Part of a small language model's weights.
Architecture: RMSNorm before each block, no biases in attention or MLP, untied embeddings.
Training: a variant of Adam for these matrices, 4822 steps.
MLP neurons of a small language model. Each row is named by its layer, matrix (gate and up: input weights) and neuron, and shows model dimensions 0-223. Each number is 128 + 24 x the weight over its row's rms, rounded and kept within 0 to 255. Numbers have three digits each. A neuron's up and down rows have the sign that makes its largest values positive.
After each neuron's rows, "fires in" lists the words (lower case) most often at its 100 highest values on Wikipedia text that the model never trained on.

L2.gate17:134158141122101116154117112137064132108127107148137104148124074101169113130157137134134089121151105150098108145115137122132136087145121079127109146150118129094102093067119117114129102134127148109127151084160113120141142118105182147108106144144112111122119150140118136112139077069145205111112141135151157146139159135089097149119142110083113143116145121154123116155100135155125136125129066151131121115145147142128139109152108133132153099098108133161093144089127104161101112115109144087131092141111137128096079120148130139095130157127128131130169100137124142149085174118078108120120117143155183137142152131099146126138137132158146067100148172094169123098122099115114129113115
L2.up17:157104106118126143144122110134169151102131171136114115171131124126122129133154094103090108131106094167115134163138127108167140155157123083134110126094143135104132117162127129190111161153095122149180118111132114132140135156096121073131088152141161120099113098085153151093118122164168130139152168122117160161115154165117143150169114092128104136126125107139134099191097123124098116167115102122135097144096087141134119136100141089067122134110105132112121118095141160129128131075125106124137113082123111129119102148115124100143143139159154103098055135159135111109119123136150146181140134143136126136126127160119160124122113101085154058119121128147125143121101149132104114137129
fires in: "under", "was", "received", "isbn", "chemical"

L8.gate222:097153115094121120144120149122136104114127135124124114122129073114097125105130117127138136084154100123151138110156127104128133116144130155180134148067112114147101095126162143132106089140155165160131144089136120113147162149131154196082155139110130115093146109092118078121164124158130173163108133134139128122130111140118081144137124189110094127131145141154121114159116138132117120130158088142161156112130149131089106126135149135142135135140146127147138164147149146145110157161149121140181099152144153122123149118127120148081184074134154135165107115126093127069098112128164094094119110127143162126137143102106122168138103131129122097164122163098190155144149130128170121089126
L8.up222:104125134115099114123139118129111151134124139175168085121096130146114143154175122122152152126168077139132165083134092140132113137120148097152114150078160134175163124071169114141120131139150163127139169096125073122159134138100172133140128156115114102119111098142127130144159120069142174154085103090159166117116159136122085130139109126110098131128129141145095092151110131114141096126148130131158157119141114125073146102119138113133144137145173156102110134119121159138127162123087092152110119145139131135161144131141084142143176150149155145129152110134069157084132140131136134135131140108126147168114124127149156142147108134150146125161145133107140152145135114076143173088094
fires in: "be", "being", "became", "become", "been", "remained"

L9.gate301:146130131101103175091161153095105115146107146143115129146101119098140157157112141121117124104114160150084146122122107132097133114158096080128146104141085128137152153117114127131108138119173148135131146086121112116133132189110104123112168149101154090128132141122139081137133129118109111141137127114174122119107124150095167132097187121114153087146125139209153133121120175124142096145072113081138069131135147164133149132134136115128161145128146126091167116107180115126144156132135157153135101135141110101115134106103126158135164119122151111117134102149184162140111102152136105187096151136126155101110140116156111139127143118124139109138115111108184156138111125071156152120130
L9.up301:147112133114111165166099127151114115155104179140138139127065133161116140093131137112110160149116139107161123137163127123112110151120139110143087105179157144118106122167172166131155145146137101102151099107118113118127106156118119168112179128128119122122134144110134081114116157139131173077134155158122079120156114118142121129139103128148173115124133113096136158185122105127173041122103155129137130119144130144126134143121120086101088155134100111137087108120155120136157145124147104138116127175167101096127156110140155122164145135148110113106116136134112117109104154061092136118130180118175145150125110124132116114065125140119121144134154129086143102136168134120137142130149
fires in: "he", "it", "one", "history", "50"

L9.gate316:113158107120103100142129146087147171127127160141115100139116130132126108178119122205176138101183138127139104147138103105118153091148163132146120134122112140152138089141171118129174090142206148114177124171119120129119103120145160150122133146132099148125147123114153119211122116138125141128069103118151129155132103126153124153145131142094098101129153159103094136178146144124146120138175155124124147100135130135115139184174129085138136141130141134131112140163131166165147111137139109123189112109107129150126140129118114125133159152152124112140150175092117142142077159099128150134108146138093139135129144076112125123114139130136121133158140132100132154109139120137121077119124
L9.up316:088167151110120128139150149114100125173127146121084168130140138104137150092170180121163132175132168146134159150144126098132111127141138159066109110123090129131095088133135155162143086134132107080126114110118167130135080127152133190132150134155148153152101126120129139133103120116144152119108101122144095131131118135127095140161100140145148114118113123130137132101108108126151140127141086126123156125073193170146168145128122068203114145134129136126100122154125114134133105123148143166164111168158139187125094162141151133095133123115138140155167147099108144130158121084144109119128116146142112150149146144102135091092132160120142145115150155134128130136132113113111090091134
fires in: "said", "very", "how", "too", "so", "revenge"

L8.gate87:186153126101119097136173206123117134143112134128139134106136110131111099157103173078152117108161096156170138101155116173115143122162134104123143128138127142139122105088125127094097133089125140175126160117114148124158108119128143156138140117141157156136134106162155159139109137126151173120068087156176190184143123126109138099166180147120080135114136162111110096103143198150143132090141096144104136086110142126112194126158132132147131147132121150148120158118127090166153131146117153104150132119101096142134125126074155126076149119115119121131123134157134125101090123118120115132120127144152134122141139131135108124149129145140124113155158130121106118126100135132118139109136
L8.up87:109164118117085135131172103120139127142115169134106097155127161118155110151109153137128137103108112128130106105097139109150108144149164136133093146131159130138130122108146079124130145086115141086125125151170112116088134116180118166142171070123156140131104109115153071159112141095126122138086108185141143129091094117103105108107102168118131111119162131099135160099146114111133128078143097150125173136147119123166116159176133122140101117126158082153108121148126120140143136139134094107152087140113148147131148110147156099129104127134143123064141143127098124112124181107114133109129156111131095147138100138110140103139143126145139155131129149113097090175150100180092148081086
fires in: "he", "hearing", "learning", "career"

L10.gate156:139133108092098167117115145133106127123110131146137139133134125129092137114109132125142161180136093129169106115131108155131122154127142126163071123137165124077116110169151173074107161165142149150123119113140116128120111085154112148077129166150122122062152142164139110121157137092153140114129163130139160136127124119112120094109164121137091089119095117146083130075106109136145110163172153109132150100144109118161137157118129186108125115127083098128163157133133085098144128148130117107115140203112158108136138084131135118128111117130107160143121183109132089148139130140105149091125136116102146080103139128124154154123145127130121112165129132155123150139090141136111088169125
L10.up156:085153101112108101127143186163147113134128117125116115142134175145151070125086131128140165091126100093095080131125160088136128154121151151150097123117137109116071105149128158097144152129119115127144187106127137066110127134132098207126171165136108139124085145112090128108102119158108112156100134157117116123146105127149128127141097144123082164130167132118105118100095123128134137116116192103106157135119140158136172159127155125110163133138182120115080147153115153127146150151141131136141124127103135158127106134131116089157134126106138130162099162144146125106168134110136123132121140122116103150113143090114135123145130136181142127148145108095097101172125134162137115107158
fires in: "of", "in", "the", "down", "from", "like"

L2.gate176:144120156175107138166128145110130116141086112161127105168142072131140096150112115153107132106092140143103096104076115139108131149146047145144122112121148141101139131101112130136124153155102146120115189108145118122125182137142133115148166120141153095142105107150134130110110127106143147148131142134132124133126126104131145139124158136161194105123130174151122127149146099130130158148151163110130075109131082118176146168152070127142183071140067136104139158104109133117148131146131138153134124122144091109135120122127127143186132126136151112161130132133145106104143152155103136132122134133130099133128123060158090145126146129168148137136149103105150100130096148137163079143139
L2.up176:178160143129135141127189149110104116146120122124134053070155113104153112174081125171123122139174105140159144103113145109135145072156116112119113164126115131119125130134130111133115146124123120113129125122182150117173115087156121153121158134121152173117106099136163118084156134165131129092130167158143119124131111106152139192128150125117129130121138170128130097093178118134120129145111113098100133122131145051104140158144143168126115101126128135128149148116139120111141120125110104113155136132078076157115125164082096126109146117136151129128145130133128135163151134152171098178138089171136131141147093122148150115112099123118130146124095109115140106091137119121109125083106
fires in: "to"

L9.gate63:067147101124105114123138111130118143103115160123115058110095095132115124111147133126108126161115107125072128170105135152108155139121123179156144102102135135102120109136098131089120163107125152083140187088131120113158142139148161167112144127153120124123101127116131082136130128108153113160069118160103125110114174132151088126131131117126192129113124101160146087108079111125129140089148142150204132113124123120169120125081112096143131151128125104126143152149144102134110117140123122133150107123131141097130094110160136165090164159119136115132148086117120146149113135117146128140147112163136127109143111128157142205109159112142098102138139111108140084138150155152173129122113
L9.up63:075116155135100103124156144151134129136181145112136107137099104175117142145165085073112153145104124122105150133089108136098121150123128150120123134152144142131133130120121071094136155128099153163118142082144116118117160147186120128114132109128108060089136132123118081114093152157120135119121152131126110141128103135115103116106088126100142129145097125148120130114094160092131143120151116160179097102109116113134132099113143133107167140100138119115108096185146118152110117126117109156194098119125117138154100128137109128168129102100146085110141107132120104096185124154096158147125159121112135169117109135146124138130139077147106140122142106100132129136166157095187182136156
fires in: "of", "national", "world", "state"

L2.gate221:097114150092087146168157144109127121152096130129157104137103110134124129128115157137170182129103110128127139136087118140150101082135151130132083115157133130141101144103125135099127140074181148117129147119147094120165134111105146180121118164095074098120104172147133138142092125127089122122078157155125170086135162157140103163133137127181099165117139087133120133111110140117104105094130144151146101112177114080125151107163120109144142120110110093115146158112107104095116123092141130139083123138148111097080125125147146127083121141140097119125160132124136089141135145116158132161125139115126162104184128158103132127099147122157133126180164145138156137140153126137167122129097
L2.up221:125116141095108138173120145124114162134101121082165114140137135121123130119143211137133191140129134125146180106094128121114123101111158131136098125153132135189157161138160116152089129100171144101108103114135096110162125115126109154113128141105116145158109155155163133157147152135096110119106130151142160115123144112166107149154139097149122160121149093148131126130141106132152106076126137147159154122129146092106143123102132109128107126076148103089131129120160109065188107136099133124152172155149141102101153137139125112083157154135093153131170139170112135114141134117142142156121093137115159092135136176109137110156146138112149139144141129151125154158176116176139138099102
fires in: "the", "on", "everybody"

L10.gate243:146114099128128122097107178162133116141102115107144088113132124110137096118155128108139083136114147153123122117085072085094121098134160108079106095139154135152115169148148138129109172157155126132129142149130121089157155143167132108083045118139123099106114140114138106130142109142129145140095141138155140101136178137142127099103117145119124140130125166141099132132108143101148122139147121098133121103088125095136120108117127149139128096143123136138114160110128099146136151165080119069169140134156082125121089114139131132102136130127116129159132109148138166155135164087111091133130148116132134147142101117158088112187158114130154112152148126071127132128123173066090069121126
L10.up243:157112105108106129119098095171141125102116141092123116167096095119155131114117143144093061101123103150080145131108134097116129125144130095106117106131144118115079130165110177100124119129114128170107145105174145141141130165147124147117126115166135102085124168127123133130148118165107117137152181141129109109110113164055100112137145081188147193119163190158133111103127126114094148184111106130169158097126141133135116117109131105102128138133118132153125128129121129098114122127162140134130147136141102118134128152136087126216137159130102108121107118127129117123120111129085141120122144136145142121106132155159122121109126097165127104068113137098150141109104150119107135130125
fires in: "the", "south", "west", "east"

L4.gate11:132136133143097136125140144110132095134116138110095128130115143146091129128126160099077128149124141147100102151084156117119165113130082180135129119118141147158131115125154136136153167137143160162127170132126135121110182151143092171124141115144087084113095112078156101175097090112163144131154121176144133120112141130154138142101114117113118130114121083140168114188137136131141142110126078114168139126106136101143133189165152133117137124157149146104111133113141146174149183106146114132157118096120099128123101075167145136121129131111174127123168091118112157114150126095108133166136145160148165144137161127125143149094167101154124134162151150142158117121128113074148135158132
L4.up11:119143147190143156128141157133126123170108136145144125141109133183111079124130138128126135176088148136146120114096140111113161124130129111164167117126091129103173136122153115137155145097107141121160149133113127132135171142188105113087128190104120100134109083154110173124149135146124139107151136144170144104109115126153102112149119112097157151131144081162152119103127157134150119130105122126123083145100148137104149137110139138119124124133168134094142123124124130144146147143072147165208127067086161148113139109079114146138080135115141141116167132097128147119126147165111116147136121097116145115137151156135115156151164129144133100185141126161133094142146111091171129134143
fires in: "be", "as", "website"

L4.gate169:096155120124146132115104136116097157096079131119088122149132127119122099154124140086095131119160126147115103132125132099103122102148133165108121131149113120094135106101133105135176089174146142084076152108101093145158112148130109116113174166127099089114143140100127092149139096108122104138124128139164090122117135138105146103126131110109175135112154099111132106112106126144130151129072130092132109121132119137135152154165155139156112114112160119107096162077139138150153154121132135167142110078131137087131147137139115130173114133109185132135142126157152155133154135189111122137124127163144125149118142142137125124150165126131143134163147185065137122095153191091146128107069
L4.up169:164121158135159101114129145157106158141138147130134164135172110113105152128163137127141105138124143130169097131128086113092158124104107135175169138119149112139081162117098156137079106130126144145122134084154166163158156155149110123134182124095152137109105126141138099131119101139121154170098145108082138068122074147094142165163143152091123119129099137145148128133145130116127144167138132175116114123178142103160112149121110069154140167159135144152145143140144109096147156097117155134102154138145088127155131119135134122146131127135096146134125129133123117158146050146140122151119091166119110110147137117168092148133112145117117110100119130103182104132105129145086136095107
fires in: "also", "all", "from", "part"

L5.gate244:170170106116148133142097148122095093146121106144144150069137095111130103100127148118109117133152115149095101135164125096155177122095088120096150130122084111096092107088096126104094110148136129136127120057113112132152125083135109171110163112144129121157115123169084123136068132125133097133072139152132142112126107153154132152153116138098136126108140135142127145166110132140132152093170158105101118111103129108121175180145132106099121099118052124140112162123142129177108126174123170140109125126141116106118165124155125126122114148136142139157142102086116121122134140146105130090129130146157120095099080128104163138135107124141097133114165165119090133128097119145138134135117
L5.up244:126138164121152128123146176136119124166136148179119141141131130124100120189147131127114140129136119110140103166168145095141122191149143098095158127124146126080138154129124138131130119151133166180099133126127123158105157190113101158099134116118171115148143142124122101100143153066112100135126151101147136132113100140185117187131158129122114110141108169138134136118112162130081104129104156102132091114130179175126103148154106091173129115149129104144098121122131151121132137113095141144101082130146095170122149152098078144139109152161124151120115127154106093101143088131162151109101133103130131131169161110085153126132116156142124146105135122103162149082132136124110099119137
fires in: "one", "time", "most", "to"

L2.gate55:136122149161095176125138122112116145165129151102155131169128085070103103091152146150140102174118107136133104080101093135122080132165119096096140156102113131121108180182126123121143086143142140119120155132182120091146151127117150117083131143137144156079107150100136101141120112126109096110138127153121120123166137166133144143107107126128144140107150151130148071165105097153123141149117140107089130107124141123142135163132122132154104130158124124137144149090170090131106120135101111122169125181151150137096085167158172114125075127097131141150131111123123162110111115138110133095148090125127163099154159137119158119147116141154102137135097109122168075124105126132105110150108
L2.up55:176135129131077202132161104135109074130065111135129104117099133074129099105128092131130113132144132179123136091105114111064094105136113121102148138102120116175095146140172093135109112173143137121134127133103113085123113122117115082122107130123079156153127151141142101169125141103101089142140115164129136123133151098143164156098110119188148139125129122120153104123094134128109134118077098118107136129164154162120133120159132140154090094136146114157136137122139123105140129184135126155116133145107140130109100147162175136117080144161169148151102103088117149109157124153150128132148098100145113128169112123138108129104145149123107139124113118127165136122095138132083132129122
fires in: "to", "suosikkia", "bout", "just", "round"

L2.gate168:095126103115103130093139144073149157170134112120176161139153137107121130139086154106136165150060133117140123142103104128156114166115118148116124100167108137158122131142113137118146122117120127148088153124133107121121166126084140123108123132102150109076125163144166099124146131128105139173161121158130153129197124147180115061132124144138102134097136142131097163107116121138091108115101139091128111106172112146143088142102124120144131176134150110130160141115115078089146137131110158147176152144115139100107100144130111158148123143102126158109139152116178149147167119132128108137141161155133168131135157088142135125130107150173075140164140108149116127128135142152182119142116
L2.up168:124162134150184096136092137115151129126127124091113177131184112101129133170110119163115121123101117119141127159122119117101129129125097147150140113120172140129150075137087124163114117123106142169134132143171137128122102138105172105112138131135158150132124088110135135104113129112153161098145133173111126171109123127152182081074155106119117113128085135110116118139121149151136140110152087163101109135104135140119109158141160100119112145182085163166108131147160086139111161111122171121118111090150131142138086109128117151143131116122111137132098149109133165170089154118119145117151160137143146106097149130120139144132094106138145136116126127148110133116142093123150160184219
fires in: "to"

L6.gate223:106160102136082131120127113132116129143079122122116126109122157064142136126142153166122155130121097144124114117150084060148159139153140105137143141102116122130116115141132107120162132141122166177104157158145136091114103136118124127100181139148097121134151149126168083144070133089146115135081104143130123118109137135154130119127142169143133131130149093136173131153143168130128110085135130133144174124118151116123108135141093116074109129177110124191152159157153127113134169196135117096144120098148140119121125142147115136146145143134120146179113125089122101113147126146165078085141085130158106143105154106147122104143103132174139104166145116114162114109165141137138109106145
L6.up223:127176105120116164124131089125108140133158116133155142111113129092138082168093131109128121081157175108112157132151124122155127121146098138122141147126115133166111101121115107063129141151163143166135121111131163147113101136097131151133120123144131149138145131168136172118135142154091152143142128096131119091125174165163103144151176135146129141123117111079091109111161110141119140117156132137154133144104121176164131139118137094105091103125113146140139126118154138136108111106193110104102151114126143150128111142119067111095120151154090082167130171161133114168141128144189114129116176136117146148131123109101141113099126135140114122113139172125133144068100092095154156086097
fires in: "to", "since", "life", "although", "career"

L2.gate253:118146162128155123116121087125133128160109129147147181138129108156127090071137131111163104120143103150145088135117106093157097149120120123152121101096115123132055084070112150093174129144153103120091164099120163116128141114148148148133135116131113110107136173113152118122117142103113140121107097157111096118126111121132094110152100138114106142125121130112102163121100125122132119127115146137140107112148147123127130134147097148161105177116121121161163138152096159148121169131186165172090162168117144137132168141151109127145123081132156125121141134116133141123186109151177080127103143147145160147132149075117099112154133153125164108130145168088128100156097148098154095105138
L2.up253:129145132134113133158145145113156103139135110091128098141107081101137114109130117164102160149128110110114090126147115155148117170152122172112140155133142121113109113152100115115125164134163123127168135128117169107074138103131115191128130165088115090128155190112129071144131155131125112131113094144126127122120159129144090096082119147125093129125132160129113157102090113128138122136136109096145146125137155122163121131154135142181134110125125115127091169126136141114120123139129178131148083136120119050126166123159163117094094102104148141131110125120162192144174138128163106164123115116108165140115148119173177120130142131131113118133131160078157128141087179123144100122131
fires in: "the", "a", "of", "it", "more"

L10.gate165:101112171121115118104133150088164153162095152110130107131124120150113097116080174103173139151185072122143111132120142123097127126134157113154141099140125153085137163111094122130129100104157129178112134085138155104135082148157125178106128136100101126125101164115137133133154140121124138121132100100171155121100139124116111126111181186139164141135137129135150126108130169125101154147124066151127109105149177110170134164154111105119097138129138130121143161131126111126098134107158114130109108134156113126108128110157104097122184106109134141108138159088130106126151133169115123154122115137136117156115132101155123124143135147102083131175157165072143149132155127149111122170083
L10.up165:156154118144119143111130140129128139118135131146041135080161105096153092129135089148131124134131129122149098153169094142124099137161121117070100112115153125130128159180109162104155109136132136110143172099141130113131117149139154100154116116124134105156131172103120126113156153101155127116115086111148189145132109087095157148119111177115142096141108148103168143115093084108099115109085128106112117138138148099163135127134122123155143146153146137171125109130144164135168167121080136142126120124139139169162133125168143134127153148163153099118114146127140086113159087159141175102094132136134077149098138064143130147102123127124135130143158125105142147164119132128132101137090
fires in: "not", "continued", "considered"

L6.gate209:116112109112088099128145123084136127077135127173100102138126125132165159182130093120126103120094109140092143129088152168131132139091119160159114063128113132122131086120152141108122113090131118098093166160148144107106174109113133162102127133121131111137074122124119147081138088102100130127072109127135125140158140123117120151119136111085189155133154116135093141103106156119119112104095140140143160137144100115150165132122101114117180151159141129126112155125136092112152137122163137122090159148100143093100129138141141120070111164104165122140137144109119149103129174169119130129151157162135127141158133151111115168107098164151135119138178138126172125132123126137155154136085
L6.up209:136128098092071114117130127140192164130137128171098097196093155139171132109141077119112110133097120159110132160095149143132100135101110117134079115131129111162157105142155149117128124110114119130138127155148136142089186122118113126123104151136134126110142098146123183055101099113101094126120138137103149141121149150107124146111107093139107123152124106117068128078102139124168100133117148106122122158118090120115128117114105141124149169160164122121104114145139133107187091134108117139108145151088151115137149134144144104096098144119162086140124177147161159112138136134117170155109145114088144101127125156065134108147114120124130156109118126114134105141129142098132161123110
fires in: "on", "by", "for", "an"

L4.gate2:161137131124093120121187125104128103134094094169167106116134118142149132117101127132130091133093157149096178107128145116195113135120133092124157084102087146154154085084109121151132110122119100140131148104148144179157125117109138153117134126101120117126108120120122127099112110120127132155096143119139154141139132165106098064116111140132137177106149115182150126161116124140127094147152129139197097125159096126097160116155128103115185103159102110166086134124145149136154128143103154143138141147123145148087153139150082157114105169146123130143186135113134098139117120120129125115132161143142199133184145140119134151115109129140158122128167149122151124098124105139135125146111
L4.up2:112139135085113134042156127129111116132171106123095111100111121150119129097094060119138103145144127173146072123122118144112143090091151198125115156123113135118125121084151156171122110102124089138106127107138114104153127098118116126087123114105122107116082152134120123106132121127112108116117106091152120106158153163139084156118132137144134100129149117112123121107139137102147096124118148089139129125095074116151153121139141146133078144077144147065086155108112119125143132128166095131114142129150139091150106101151099140123138157130151128107121122102152140122131125140127093195110151115125171114132107168128134121116136102129115079188119159129126102107164115119141119115101
fires in: "an"

L5.gate239:192164110145108122123152142138115105131070176171131125120123146158181114130091102105113089120099095125115133190110151156150136129104132117136122147079131134099161120122101119203123111123111144125114161096153127135194097107108146155144183148134119130118166121113115157103126118084149135136109140121131134118133114116139153084119116123100142087119152114122136114111166138127135114127126169115143115119175138083133153155159123096112107085122098108140122132159112143097125168157136130136078125120093126110121118142110137101146130128134112113167121118102118052114113131116111113093131095127164084101145109062136126116158087116153115112159133150121119119131132153137106124119113
L5.up239:136105095150142128163143152125145138160107135143155126126133116223122168161134130097113183149132134120165138142086150147149123137106103108163128069135093137129158123108137141109094129108142166117122153160090125160119161139133121148121132123101135134149108131086110131113098126099121162177141091107137122137127111151105105153131119099097138116130121189124124105065144133120147131141107144160134139132129117157120167119144118159159137106132178127120094138140128102116169156115164104125150133102132177112151119132141108136155110133151164165153102149115144137134147108137106163101116089126131097140146102097174122106134132100136125165132155099139115082165105058129108178108100
fires in: "of", "from", "among"

L6.gate235:103159118142167116116113127105134130106100142094175124085120134147142122130083147144149110156131141121120130127150142102104145150111132127125139125102122129145101139116116116112132118081144133121104113135181122108156110104094179096082174122088132155160143149080129132137123109137158154119082113153153182138123148110131131128114143153106128111141158163146164149141156142111130106115142111167122112124152129084137141167105134139136134129127157085123090160153124091126100134157116154146148087125149141108124149095126174128198107127129132181143127148126141102139137153206092089129118139155123175134107096113161111154090166135137098111129146153089137093124078137143116108160083
L6.up235:096164113147130132115085138156182162142119110137140108125136132092138115141106149144102130103141115059144108121148121135157103146180154112125103140133116125067121110110157158154166127152132158151156106132162130121105139161154117141135097136125151169151104153118160129111147124164096074127123130107096124154137129149158112148163128093101143149125116149116161124116113149117130129110134148172100141139125170148110123094145087131151087166123145111115120146058125107141116099125096126177129188181168127151137069118150114120139138107133158102144096158181100129113130087114125136103104134134112147122137142149133098126151119127117134144142128076143163143158173140115116155150096
fires in: "not", "also", "only", "symptoms", "both", "instead"

L9.gate243:110155135162134153096123126129106146095142156144115148137163099099115149132126149097136162130192145176101110117114124117126153100124111153126109134167159128124094126131102143106127125133129150132076148093109118115156147086132135134102114116155131122130146165118131070125155143133166128116114174185141150133124144173125094138172150145109129125099128142111133095094094159153109172142145138123080107106162105115158114153148126143101139137108144121114126197135159163148126118124135142078157152144109110130124099118179132140158083114118172124114131104175102130170128153124125088162144148133129139114138104126152115199143134145115127114164132113127183135099135178089148134132100
L9.up243:138132153101124121155160144117141139110130145138134109146147119121177142155103144109108153102135130136145084095068116067137133103153125097146102144156164106188090143115146123120148126117130141116116119114156113117154099098148132134086088139131106101127119130157135145105127107123169110123123141172110143158128138168115190146128128107145109101140109097144144054135103125120100123123075177116095112128139143123112126176166099141097167126162149125130116160155208103147154134138085090131126108129151100132132089125137143095104143149105106119105133122114121129128151153120115115147119161174107152115121093160147119150120131100107142170175137131138140182104120165097153125116136
fires in: "west", "south", "north", "east"